python train.py --tie_word_embeddings=true --init_std_down=0.00432 --decay_shape="square"
MLP neurons of a small language model. Each row is named by its layer, matrix (up: input weights) and neuron, and shows model dimensions 112-175. Each number is 200 + 40 x the weight over its row's rms, rounded and kept within 0 to 999.
After each neuron's rows, "fires after" lists the tokens most often just before its 100 highest values on Wikipedia text that the model never trained on.

L3.up232,238,195,174,230,266,155,209,144,183,204,185,232,192,235,215,216,169,163,240,159,217,131,210,225,158,137,177,179,178,223,163,211,211,168,230,252,159,182,237,149,211,216,170,185,241,154,230,194,123,182,241,196,251,213,220,211,216,105,186,279,209,152,222,163
fires after: "\n", ".", "-", "|", "=="

L5.up867,194,261,232,186,182,217,239,239,186,179,182,215,238,319,234,177,204,227,236,187,247,224,148,218,197,211,217,191,180,221,192,171,186,257,259,218,206,198,221,195,266,265,153,128,189,200,216,174,198,193,279,231,259,238,211,222,183,200,303,228,170,187,194,221
fires after: ".", ";", " |", " D", " 0", " and"

L4.up708,226,289,199,216,155,213,171,271,164,133,195,218,183,174,129,75,237,292,174,137,219,168,177,251,244,232,229,174,207,201,148,124,203,267,297,239,262,238,171,258,239,235,220,193,242,219,205,194,214,191,195,195,254,221,191,232,190,129,227,149,177,176,185,168
fires after: " |", "|", "-", ",", ":"

L8.up946,230,220,166,179,234,188,206,235,214,246,177,194,201,162,186,234,183,292,136,109,187,164,195,198,193,255,243,239,217,192,179,161,226,269,254,250,186,135,248,219,204,204,187,190,218,186,219,221,234,210,211,185,251,231,237,264,214,180,170,147,224,157,214,120
fires after: " ", " cl", "fe", " (", ".", "-"

L5.up451,219,202,143,219,248,221,250,256,174,137,165,167,235,242,224,130,152,285,227,192,157,234,256,127,213,167,159,182,193,192,191,195,177,189,217,243,161,235,251,208,154,246,213,207,233,170,248,217,216,194,290,267,208,208,275,150,223,195,161,269,154,165,245,152
fires after: "|", "==", "-", "\n"

L10.up661,233,176,178,193,218,92,184,181,247,211,166,162,177,130,203,198,174,241,210,161,82,163,156,254,243,139,282,141,176,214,196,165,242,220,178,172,191,215,153,208,258,260,266,191,202,223,208,254,221,205,153,215,274,231,232,234,251,188,126,250,160,206,196,266
fires after: " ", " he", " a"

L4.up570,211,245,260,204,184,183,193,209,229,157,150,202,200,251,196,172,215,233,205,203,139,277,146,172,298,218,216,247,176,206,198,195,159,159,279,216,141,207,193,254,215,165,176,237,194,254,228,169,203,203,275,269,278,226,149,164,125,207,175,262,209,236,216,236
fires after: " |", "|", " "

L4.up1135,182,188,179,223,189,116,134,240,250,199,143,228,191,220,232,161,147,168,232,175,146,167,165,238,272,222,214,218,231,222,215,149,198,182,164,184,258,164,271,270,189,232,193,228,219,241,190,223,192,187,198,210,266,219,256,271,161,137,193,220,179,131,211,247
fires after: " ", ".", " (", "s"

L3.up409,295,194,178,242,263,152,194,236,184,175,178,237,218,168,209,121,216,145,231,172,277,156,221,192,204,163,210,198,237,147,192,185,207,188,184,211,178,172,203,189,190,144,235,230,173,178,233,106,100,96,221,209,241,144,201,187,220,171,96,189,260,144,202,156
fires after: "\n", "===", "-", "s", " "

L5.up208,218,209,161,282,244,189,198,250,196,182,152,169,168,259,248,85,250,289,141,104,176,257,211,258,204,164,204,254,149,188,177,158,172,221,194,170,211,194,229,273,214,140,187,221,253,215,149,189,153,130,204,269,274,180,188,204,184,202,183,226,129,205,212,233
fires after: "|", " 19", "-", "\n", " 1"

L10.up372,190,226,257,240,202,235,163,266,142,241,246,191,199,332,124,219,122,222,195,173,187,244,255,199,187,165,134,180,189,201,242,202,225,236,241,179,228,232,169,177,177,196,310,232,203,149,193,184,195,151,199,179,309,247,180,145,121,212,203,218,196,163,240,246
fires after: " p", " P", " ", "P", " Du"

L8.up190,239,177,283,167,227,191,151,159,173,123,200,207,225,179,223,167,167,151,197,142,209,141,232,220,177,124,249,235,127,119,232,171,185,201,270,122,250,203,180,171,126,175,251,163,254,236,244,252,230,203,220,283,240,223,259,110,208,216,229,180,192,186,290,141
fires after: " ", "-", " inter", "re", " re"

L5.up421,141,311,279,201,205,140,149,196,209,92,216,177,214,216,180,175,232,198,190,192,214,209,187,166,246,133,283,180,208,261,215,216,193,210,200,207,303,197,203,228,159,175,228,213,200,233,225,218,191,228,187,224,253,143,247,254,175,210,231,176,147,167,225,234
fires after: " ", " p", " sp", " f", " w"

L5.up1035,224,235,202,205,168,226,181,242,162,158,284,193,197,244,191,135,166,237,179,248,245,219,128,198,316,165,313,152,149,226,140,230,202,251,165,210,220,192,225,270,187,302,162,190,304,197,225,153,189,279,251,215,291,233,288,194,211,211,184,188,164,176,255,255
fires after: " \"", " (", " ", ".", ",", "W"

L5.up1023,184,234,277,204,236,191,180,238,227,182,221,146,167,144,231,154,264,166,174,139,208,121,178,185,212,124,250,183,221,267,204,236,231,182,252,213,232,176,130,291,205,125,188,154,253,209,155,248,188,203,221,212,208,248,259,186,216,227,204,203,188,126,225,162
fires after: " ", " in", " con", " re", " under"

L8.up989,221,159,271,150,149,235,161,186,223,243,166,246,156,228,248,180,213,194,134,99,204,158,259,207,171,246,250,199,188,184,282,185,178,194,269,179,260,195,257,187,157,247,179,154,208,208,213,241,262,197,233,228,240,143,276,223,197,287,192,154,207,278,257,277
fires after: " ", " a", "gu"

L8.up1029,233,276,169,193,213,220,93,263,224,237,171,182,215,212,229,210,159,280,216,164,194,224,168,210,156,189,203,227,230,196,181,182,174,175,219,208,230,143,204,244,183,236,159,235,219,175,271,136,131,198,211,241,166,274,185,219,206,209,216,180,98,270,216,166
fires after: "\n", ",", ")", "==", " |", "|"

L5.up328,131,264,227,230,185,232,146,203,234,262,155,196,265,185,229,196,163,148,218,203,215,199,191,148,143,188,224,208,222,204,202,230,233,199,228,211,199,220,180,184,166,190,258,259,268,292,191,169,128,251,204,226,220,241,182,213,123,257,188,188,176,263,197,212
fires after: " |", ":", " "

L4.up37,175,243,224,203,202,142,172,216,205,275,219,242,194,214,175,197,153,239,214,197,275,230,310,243,266,211,183,192,208,285,166,258,232,191,208,293,271,213,228,193,141,212,231,264,237,233,211,224,191,217,240,213,208,215,232,268,218,310,205,243,145,169,257,195
fires after: " ", " —", ",", " |", " 9", "%"

L8.up44,201,172,172,197,159,208,209,212,152,178,95,140,205,224,163,226,215,219,242,250,208,263,278,245,214,205,255,214,191,179,225,134,196,211,176,125,214,192,239,309,197,179,195,234,260,248,248,242,229,218,246,264,187,149,277,190,159,176,229,181,97,146,300,246
fires after: "w", "H", "W", " h", "ha"

L8.up379,216,235,229,238,167,150,168,205,106,119,127,178,192,260,209,213,254,166,188,229,129,204,300,151,145,176,149,108,222,116,258,228,206,202,222,147,279,233,210,209,140,200,108,212,209,188,219,184,243,174,247,249,118,171,247,141,156,154,197,225,214,228,242,201
fires after: "gra", "re", "ol", "or", "le", "il"

L4.up738,249,185,201,255,79,224,132,238,187,207,237,162,223,208,133,194,155,175,254,202,206,232,193,215,185,260,221,198,176,210,193,189,242,222,237,211,194,202,269,204,187,181,265,208,228,188,228,151,245,232,237,201,190,160,238,150,156,202,243,264,228,185,212,135
fires after: "|", "\n", "|---|---|", "---|---|---|---|", " of", "-"

L10.up232,185,136,212,190,246,205,158,221,156,159,222,203,173,312,194,234,157,283,232,179,178,246,228,201,143,172,197,175,214,241,212,209,168,202,178,187,257,228,193,236,207,217,189,199,246,177,191,200,225,153,226,210,224,190,270,167,203,146,189,210,235,192,200,208
fires after: "\n", "|"

L8.up787,255,211,161,270,214,181,189,203,251,189,201,177,220,203,163,199,237,240,225,178,172,207,231,214,202,200,222,195,257,196,164,202,170,169,144,206,142,150,178,207,119,194,154,203,172,190,245,192,114,115,209,199,265,205,240,232,243,214,215,243,179,219,228,137
fires after: ",", " but"

L8.up932,258,251,178,196,230,141,104,167,186,220,208,124,213,170,182,233,241,262,184,195,234,157,240,183,195,159,180,133,210,165,145,228,265,229,215,214,225,120,164,221,209,201,228,202,213,201,205,241,213,102,177,212,194,171,169,190,170,156,212,125,155,211,236,200
fires after: " co", "cu", " imp", "ci", "ab", " "

L10.up1135,221,95,177,177,178,236,221,221,106,147,153,219,199,238,157,201,237,207,166,199,206,209,171,164,168,177,248,110,217,190,137,272,257,228,166,206,201,251,178,187,209,205,198,206,193,198,185,243,189,206,136,135,144,218,252,196,195,197,267,204,166,236,199,261
fires after: "s", " Qu", " S", " qu", "es", "S"

L5.up619,164,208,177,212,230,240,201,258,168,248,191,185,188,291,230,165,171,238,132,161,152,256,220,166,184,214,247,168,242,226,230,224,270,150,200,181,222,191,196,243,225,191,214,269,161,139,171,276,143,236,181,252,271,193,315,195,193,194,248,165,154,167,225,243
fires after: " S", " P", " Du", " D", "s", " F"

L4.up543,209,228,251,219,210,218,216,222,172,164,136,217,185,272,162,259,161,289,240,163,234,248,194,247,253,197,242,184,204,255,132,180,225,158,200,165,214,244,213,223,225,201,230,203,321,178,207,246,191,209,207,261,265,163,206,257,189,210,267,236,190,229,169,180
fires after: "|", "-", " |", "min", "\n"

L5.up967,192,169,158,254,226,185,203,214,211,240,158,131,202,257,189,192,185,297,161,192,154,220,217,196,215,191,213,215,233,159,162,238,168,179,191,210,178,259,284,174,151,178,204,200,239,220,299,187,190,122,224,290,178,257,238,232,177,167,172,235,132,94,232,123
fires after: "-", " is", "\n", "==", " ("

L4.up1123,165,188,217,236,207,200,183,209,207,243,143,208,181,233,204,294,243,205,145,222,222,153,211,165,149,188,135,210,206,148,215,186,165,114,158,241,227,181,265,213,161,181,178,199,188,203,256,236,164,207,218,172,167,233,185,233,157,131,231,256,184,179,182,187
fires after: ",", "″", ":", " in"

L10.up1103,152,196,270,234,173,231,164,171,229,232,234,212,138,270,186,243,208,225,183,202,236,182,221,168,212,166,283,116,219,180,214,200,154,249,161,223,212,200,195,260,86,218,237,195,289,229,156,238,170,178,203,265,252,146,244,230,222,209,194,171,100,154,188,222
fires after: " ", "s", "N", "n", "y", " to"

L5.up903,213,269,236,208,210,225,262,230,187,232,273,189,217,240,157,137,103,174,277,214,200,225,163,80,230,93,290,186,208,220,214,248,198,265,144,185,185,219,189,235,223,176,205,261,261,220,231,235,174,236,234,195,282,200,214,215,191,248,152,190,218,163,214,228
fires after: " ", " (", " \"", "-", "/", "s"

L3.up398,191,239,122,297,259,140,238,233,145,279,181,195,189,271,177,153,245,242,223,123,277,246,154,233,269,215,200,252,172,233,174,142,142,231,181,151,167,180,206,182,159,188,177,214,193,234,256,205,203,237,184,292,230,194,221,231,216,196,133,279,186,170,236,190
fires after: " ", "-", "\n"

L3.up214,129,243,254,196,223,220,187,228,221,185,205,254,210,184,153,155,176,217,165,122,225,143,175,155,253,177,242,192,179,234,203,249,168,158,256,248,240,133,156,255,222,179,101,232,241,220,220,247,183,262,200,219,261,254,234,286,206,276,137,330,193,192,191,159
fires after: " ", " |"

L8.up324,273,250,292,143,260,236,154,162,243,188,140,200,207,242,200,284,157,176,268,259,212,182,189,155,252,162,243,222,242,227,156,120,251,206,190,182,250,127,227,260,163,219,233,179,195,281,155,232,237,186,236,270,222,143,238,130,124,184,266,256,163,134,197,230
fires after: "w", "d", "mb", "W", "ing", "ow"

L5.up736,221,142,215,216,252,132,204,144,218,215,197,223,225,205,235,189,219,186,212,244,176,232,175,211,203,101,184,166,198,239,210,156,249,233,229,58,246,214,279,187,168,223,219,226,219,251,185,228,216,143,210,223,204,195,265,254,202,225,217,260,158,195,237,221
fires after: " ", ",", " h", "."

L10.up326,143,194,181,277,210,210,205,226,192,209,179,195,197,267,170,187,232,254,287,220,216,247,232,195,165,151,187,138,157,204,193,179,133,205,232,176,162,240,347,256,182,210,249,222,279,154,209,200,181,148,239,208,199,204,275,159,186,254,260,186,222,235,179,164
fires after: ".", ",", " but", " that", "\n", "|"

L8.up674,211,235,199,171,178,208,171,154,179,204,274,234,197,207,205,134,225,281,208,178,204,190,240,247,243,139,199,153,212,283,178,226,206,202,146,250,196,126,168,206,127,198,239,196,313,179,251,195,188,182,256,218,165,217,229,184,162,258,194,246,173,199,200,216
fires after: " ", ".", " |"

L4.up539,254,288,215,237,192,209,224,207,205,195,198,186,187,250,201,133,206,171,242,221,220,144,178,197,219,181,228,228,198,244,203,131,188,229,243,170,211,196,244,188,203,167,219,152,215,144,277,200,160,231,230,225,270,187,242,120,197,157,172,211,215,190,284,138
fires after: "-", ".", " ", "=="

L4.up987,114,213,237,220,174,192,185,223,212,221,163,222,225,265,226,215,290,251,173,188,181,210,135,135,207,192,156,203,266,164,229,205,263,111,309,197,183,135,188,207,106,143,231,244,173,208,186,235,137,214,235,212,240,265,202,216,209,220,220,230,223,211,249,237
fires after: " ", "s", "|", "---|---|---|---|", "|---|---|", "\n"

L10.up627,116,235,221,205,236,156,74,242,205,133,137,208,225,217,188,140,210,165,189,245,164,219,157,207,220,183,290,162,240,166,158,122,179,111,194,164,295,203,256,255,194,179,240,267,211,228,252,183,135,213,136,227,188,168,225,226,187,208,224,212,141,159,181,185
fires after: " ", "-", "."

L8.up785,141,210,198,209,117,234,199,92,239,243,261,135,203,203,217,193,224,161,283,228,140,200,145,177,167,178,222,241,225,187,217,175,287,215,140,229,288,258,212,262,165,200,251,223,179,216,188,161,243,115,242,253,187,189,191,197,170,189,187,212,119,212,195,179
fires after: "s", "ur", "y", "or", "au"

L4.up1059,178,194,329,189,256,196,209,180,206,195,197,213,182,257,101,223,173,216,178,200,206,256,178,147,200,142,172,212,227,171,230,164,173,214,192,119,280,172,244,261,195,248,203,244,195,169,143,177,181,137,249,221,243,162,252,206,170,203,214,221,205,131,240,221
fires after: ".", "\n", " ", "8"

L8.up6,237,95,218,271,120,143,212,160,174,247,239,204,172,227,139,195,176,264,208,249,158,192,167,194,169,201,223,207,267,147,169,220,235,138,190,226,176,225,213,202,110,216,171,163,200,258,236,214,126,154,170,199,265,276,225,268,185,202,217,248,202,190,182,133
fires after: "s", ")", ",", "z", " S", " |"

L5.up1006,184,210,233,139,225,139,238,167,202,191,171,179,208,179,208,198,191,209,282,201,181,218,110,146,188,210,222,216,175,232,172,282,217,209,234,193,208,160,174,267,143,231,258,215,280,196,189,183,176,206,272,193,303,194,178,233,179,174,179,144,247,193,210,193
fires after: " ", " f", " in", " for", " of", " a"

L8.up70,191,170,158,209,157,138,140,218,157,188,237,216,208,207,153,264,194,183,219,227,179,176,264,222,173,249,159,191,224,172,191,58,230,201,137,183,253,189,237,270,211,105,224,179,198,220,203,121,207,109,197,202,154,195,212,228,181,183,184,213,146,180,147,227
fires after: "or", "ri", "ur", "li", "com", "il"

L5.up167,143,262,251,191,206,198,127,168,225,169,181,180,206,231,196,130,201,200,218,180,176,196,208,148,262,181,194,162,291,233,231,203,193,163,254,178,278,167,247,279,130,170,179,175,218,260,245,245,155,186,225,218,266,214,297,157,177,243,213,196,194,157,204,189
fires after: " ", ".", " re", " He"

L8.up12,185,188,182,174,193,178,213,158,187,234,159,154,231,206,77,236,134,251,172,123,148,182,154,181,209,158,193,191,166,212,197,214,228,233,175,168,178,139,256,233,174,234,204,207,225,328,174,115,255,259,228,167,250,184,213,163,208,197,197,173,231,167,178,204
fires after: "s", ".", "re", " ", " sp"

L4.up409,197,266,262,174,172,189,260,210,170,154,212,161,221,232,207,194,163,182,146,182,182,241,195,187,206,132,223,180,138,277,188,239,160,249,128,203,216,233,124,257,198,270,192,204,307,200,163,194,252,226,211,217,294,193,255,126,193,175,240,196,194,200,196,172
fires after: " (", " ", "\n", "″", " \""

L3.up895,173,229,231,225,157,99,136,181,247,201,243,271,237,198,155,201,215,264,135,171,218,156,199,177,205,171,228,188,183,231,252,231,252,184,218,228,250,149,229,268,153,213,220,229,269,228,219,185,174,262,212,179,170,227,272,228,186,246,195,265,207,153,199,206
fires after: " ", "s", " 0", " 1", "\n"

L4.up415,264,128,137,276,244,207,199,195,186,164,182,177,239,228,175,181,176,254,229,270,125,185,230,161,237,175,180,215,233,111,166,215,202,200,213,171,177,280,263,212,198,153,193,225,241,149,198,210,185,130,246,231,222,161,248,158,130,119,289,245,179,227,244,130
fires after: "|", "\n", " July"

L8.up68,240,281,221,213,201,193,212,200,196,108,249,143,196,222,156,126,201,174,265,160,208,215,143,189,212,230,334,224,238,146,212,149,242,174,230,145,206,205,335,215,179,245,136,271,185,200,291,193,224,102,208,218,209,204,272,208,168,213,199,219,110,147,205,200
fires after: " Ra", ".", "we", " Ha", "li", " tri"

L5.up697,208,214,214,174,183,152,154,206,91,245,220,170,209,142,187,171,219,182,230,159,245,167,154,184,238,162,345,167,266,231,152,213,152,279,177,237,148,172,225,246,200,223,227,209,279,202,238,255,219,210,199,197,207,185,276,322,249,170,228,213,172,177,187,177
fires after: " |", " ", " \"", " (", " is"

L4.up833,172,265,192,195,159,75,225,182,215,191,241,240,270,109,158,225,182,206,129,205,207,227,252,146,228,193,280,230,245,180,181,252,228,166,206,258,236,186,184,171,153,189,191,223,210,181,219,176,231,218,204,198,136,185,221,254,184,250,215,172,136,128,238,205
fires after: " ", "ne", " a", " —", "%"

L5.up150,199,196,147,222,195,183,188,244,227,193,126,211,277,262,119,134,204,313,199,127,217,271,234,129,314,219,255,213,245,245,190,267,183,238,247,221,186,203,260,202,177,157,207,216,209,143,247,212,146,178,247,259,213,184,257,237,168,262,253,259,196,168,182,151
fires after: " the", " The", " |", " ", "|"

L8.up186,190,239,283,179,185,196,153,166,164,170,196,178,221,221,144,243,159,282,298,211,155,212,212,182,250,167,161,212,184,177,159,227,230,148,149,172,290,172,229,182,213,161,236,273,220,181,232,188,226,214,219,195,259,187,176,232,129,116,240,226,185,201,183,208
fires after: " |", "%", ".", " of", " "

L10.up217,180,183,164,212,278,122,253,209,205,241,175,165,167,216,179,234,180,252,187,150,246,168,139,156,244,158,222,170,199,251,158,301,207,225,157,234,188,168,179,322,203,177,186,234,251,246,200,231,171,210,232,204,203,177,184,170,185,206,229,179,141,124,174,239
fires after: " ", " F", " f", " in", " of"

L8.up297,254,228,230,228,225,214,218,238,197,242,204,220,252,195,219,215,178,233,174,122,205,232,276,186,171,234,225,210,157,196,186,216,199,238,223,155,268,245,221,176,189,200,230,189,182,247,158,191,211,252,133,189,244,196,236,228,125,266,236,190,211,166,211,168
fires after: " |", " ", " Total", "s", "at", "See"

L5.up405,188,259,160,238,222,213,207,166,197,194,104,194,262,250,114,85,158,239,192,189,238,251,260,229,313,145,253,204,182,224,214,154,163,158,228,205,195,196,252,218,223,221,168,172,202,235,193,197,200,237,240,177,314,251,227,172,173,218,248,256,180,138,215,193
fires after: " |", " N", "N", " /", " 0"

L3.up537,154,239,176,201,204,106,212,208,228,189,238,243,236,188,214,145,184,242,212,195,254,228,265,180,207,216,251,208,205,205,196,216,279,215,201,230,260,198,188,256,208,212,210,200,203,173,139,229,233,224,255,216,210,226,212,258,226,215,194,300,150,162,236,262
fires after: " ", " 0", " |", " —", " 1", "s"

L8.up952,246,124,255,208,200,193,163,137,175,271,135,190,228,230,188,238,190,174,165,124,154,270,193,173,191,232,232,142,250,240,250,187,161,188,227,239,287,209,198,207,194,233,274,292,178,325,193,185,194,192,263,211,261,140,201,260,159,140,239,180,223,174,157,187
fires after: "s", " ex", "ff", " Ex", " S"

L10.up688,196,191,147,213,215,115,208,201,190,208,177,95,199,152,197,173,250,230,161,161,158,172,180,169,298,177,263,175,173,229,203,224,169,194,143,192,200,112,200,249,164,219,168,266,233,187,182,222,213,217,152,201,180,199,261,210,225,244,137,168,255,126,293,164
fires after: " ", "ed", "te", " a", "li"

L8.up208,216,178,218,225,212,176,155,226,163,154,207,141,196,233,179,213,254,195,148,206,154,181,168,177,234,165,233,180,269,245,237,225,242,206,287,116,225,245,206,242,219,231,201,221,215,225,199,144,182,132,214,257,157,132,311,225,209,151,215,174,258,215,260,208
fires after: "e", "re", "le", " E", "li"

L5.up84,233,238,232,185,197,188,246,223,230,257,232,214,154,156,173,113,232,210,188,137,267,242,196,184,243,137,281,199,189,246,173,235,217,323,215,216,189,223,218,223,155,202,193,241,293,229,184,155,186,266,256,216,253,181,185,187,200,271,174,188,209,163,276,207
fires after: " ", " A", " (", " \"", " a"

L4.up434,241,202,211,219,221,165,127,189,200,213,250,221,218,182,191,247,287,218,249,235,164,139,254,200,162,168,246,190,214,206,147,200,255,212,208,262,217,197,197,248,171,184,223,254,201,172,244,208,180,127,224,200,264,263,157,225,190,190,102,280,181,204,189,118
fires after: ".", "-", ","

L4.up970,230,232,239,188,188,211,222,206,219,147,139,246,183,195,203,159,149,227,226,161,252,228,159,185,235,262,224,223,212,275,183,199,198,259,164,209,212,225,187,268,208,235,195,139,255,207,179,237,216,269,233,235,265,248,149,168,163,224,202,144,221,247,152,241
fires after: " the", " |", "|", "The", " The", " a"

L5.up966,252,171,149,220,129,210,199,203,219,259,204,190,175,337,230,156,251,207,193,164,203,230,188,234,182,187,222,235,213,145,137,131,192,254,115,208,185,187,286,214,175,254,171,201,248,180,241,190,134,123,268,204,225,165,178,276,216,230,305,246,87,164,235,197
fires after: " K", ",", " Ka", ";", " G", " J"

L8.up266,238,123,250,203,249,177,164,183,186,222,174,188,221,197,97,206,193,261,165,199,215,162,183,254,188,180,166,184,199,250,162,241,195,166,174,124,214,195,159,249,208,249,191,325,186,276,221,222,198,179,264,223,201,223,222,181,216,144,285,164,167,132,222,180
fires after: "s", " ex", "d", "es", " comp", " as"

L4.up66,198,258,232,234,188,255,131,205,207,213,206,123,262,281,154,241,220,240,209,181,166,145,302,189,183,150,201,217,284,247,104,209,174,104,194,237,191,211,277,167,219,176,229,234,210,231,254,239,180,210,273,269,247,213,168,243,146,98,192,233,124,224,264,125
fires after: "-", ".", ":", "•", ",", "|"

L10.up1150,279,194,226,174,253,202,177,198,171,266,192,178,241,180,112,177,147,253,169,230,179,145,163,233,166,173,213,162,206,213,221,187,196,218,221,197,212,180,201,164,244,207,202,202,301,203,191,287,239,230,224,178,243,185,218,228,208,156,161,224,206,254,177,180
fires after: " ", " f", " is", " a"

L10.up1088,140,200,227,240,207,167,142,215,225,255,145,207,199,206,206,186,196,157,217,212,244,231,168,111,237,160,208,217,190,252,187,167,227,90,226,214,237,207,189,198,193,198,209,258,224,235,151,267,189,180,162,296,242,217,216,224,157,195,151,267,210,224,247,195
fires after: " |", " (", " +", " ", "|"

L8.up717,207,104,194,193,315,185,185,227,246,179,216,199,218,296,139,210,177,216,157,165,217,192,189,142,170,178,182,130,216,225,66,181,216,224,144,171,272,175,232,233,132,200,221,282,246,216,210,220,245,165,204,192,239,227,268,209,107,234,166,227,137,213,135,209
fires after: "s", " De", "es", " qu", "f", "l"

L8.up901,258,224,150,199,223,158,220,234,198,197,168,198,209,241,191,164,171,275,193,152,197,123,177,281,233,173,209,236,217,186,250,147,200,277,245,177,172,205,252,253,166,275,163,292,234,185,299,154,170,164,227,340,208,193,184,259,184,190,145,214,189,160,150,102
fires after: "-", "–", "|", "\n"

L8.up941,180,201,178,219,168,217,191,202,261,138,192,240,234,120,194,208,248,244,209,155,226,93,206,208,238,174,290,265,185,146,210,253,170,160,101,179,251,217,199,222,170,192,181,225,280,184,197,220,249,188,194,277,156,182,205,174,197,178,164,199,151,267,178,213
fires after: " was", " re", " were", " (", "ly", " un"

L4.up346,275,187,158,191,186,157,167,300,139,202,185,205,212,221,236,233,173,200,225,183,201,166,228,148,127,269,215,192,260,226,127,215,189,238,193,247,207,170,252,191,113,211,238,206,169,169,253,172,181,205,208,233,215,190,256,216,160,211,235,258,262,205,180,167
fires after: " |", "|", ".", ":", "-"

L10.up195,305,177,293,176,242,262,217,190,153,221,239,209,135,204,212,230,235,150,283,186,199,222,213,201,215,208,227,233,225,190,244,209,219,220,203,164,276,245,230,154,182,223,224,221,204,213,227,173,144,242,248,190,200,216,218,238,153,187,149,215,193,183,182,124
fires after: " |", " was", ",", " $", " "

L10.up712,169,121,228,173,256,160,167,261,184,187,198,224,221,113,184,138,230,250,205,130,173,172,185,188,145,263,295,247,204,213,155,174,222,133,248,239,182,257,203,131,197,202,204,139,222,164,232,238,274,213,249,249,236,144,252,157,172,233,200,203,172,131,222,188
fires after: " the", "-", "20", " in", " ("

L10.up988,244,183,219,245,184,181,248,255,202,194,221,243,229,192,162,178,197,274,211,135,200,199,243,230,136,167,187,256,224,190,194,257,116,229,256,195,161,207,222,205,245,164,164,221,238,174,233,231,186,244,249,236,196,195,281,201,175,159,222,190,251,165,230,81
fires after: " a", "\n", " con", " |", " the"

L10.up921,270,191,254,151,188,126,237,112,160,200,221,185,226,120,217,187,229,176,247,195,206,247,217,180,200,200,214,154,199,201,176,225,240,117,196,143,196,175,215,214,262,156,201,230,179,191,163,134,175,143,220,250,208,151,219,237,164,137,227,203,213,178,249,226
fires after: ".", "5"

L5.up674,175,219,207,196,293,118,168,212,204,136,165,186,198,236,145,159,224,232,171,209,193,257,200,210,290,206,281,153,204,159,199,253,227,184,195,215,185,173,133,224,164,229,222,253,209,241,223,184,203,255,193,231,245,230,276,189,194,182,149,203,183,208,143,164
fires after: " ", " on", " of", " a", " to", " in"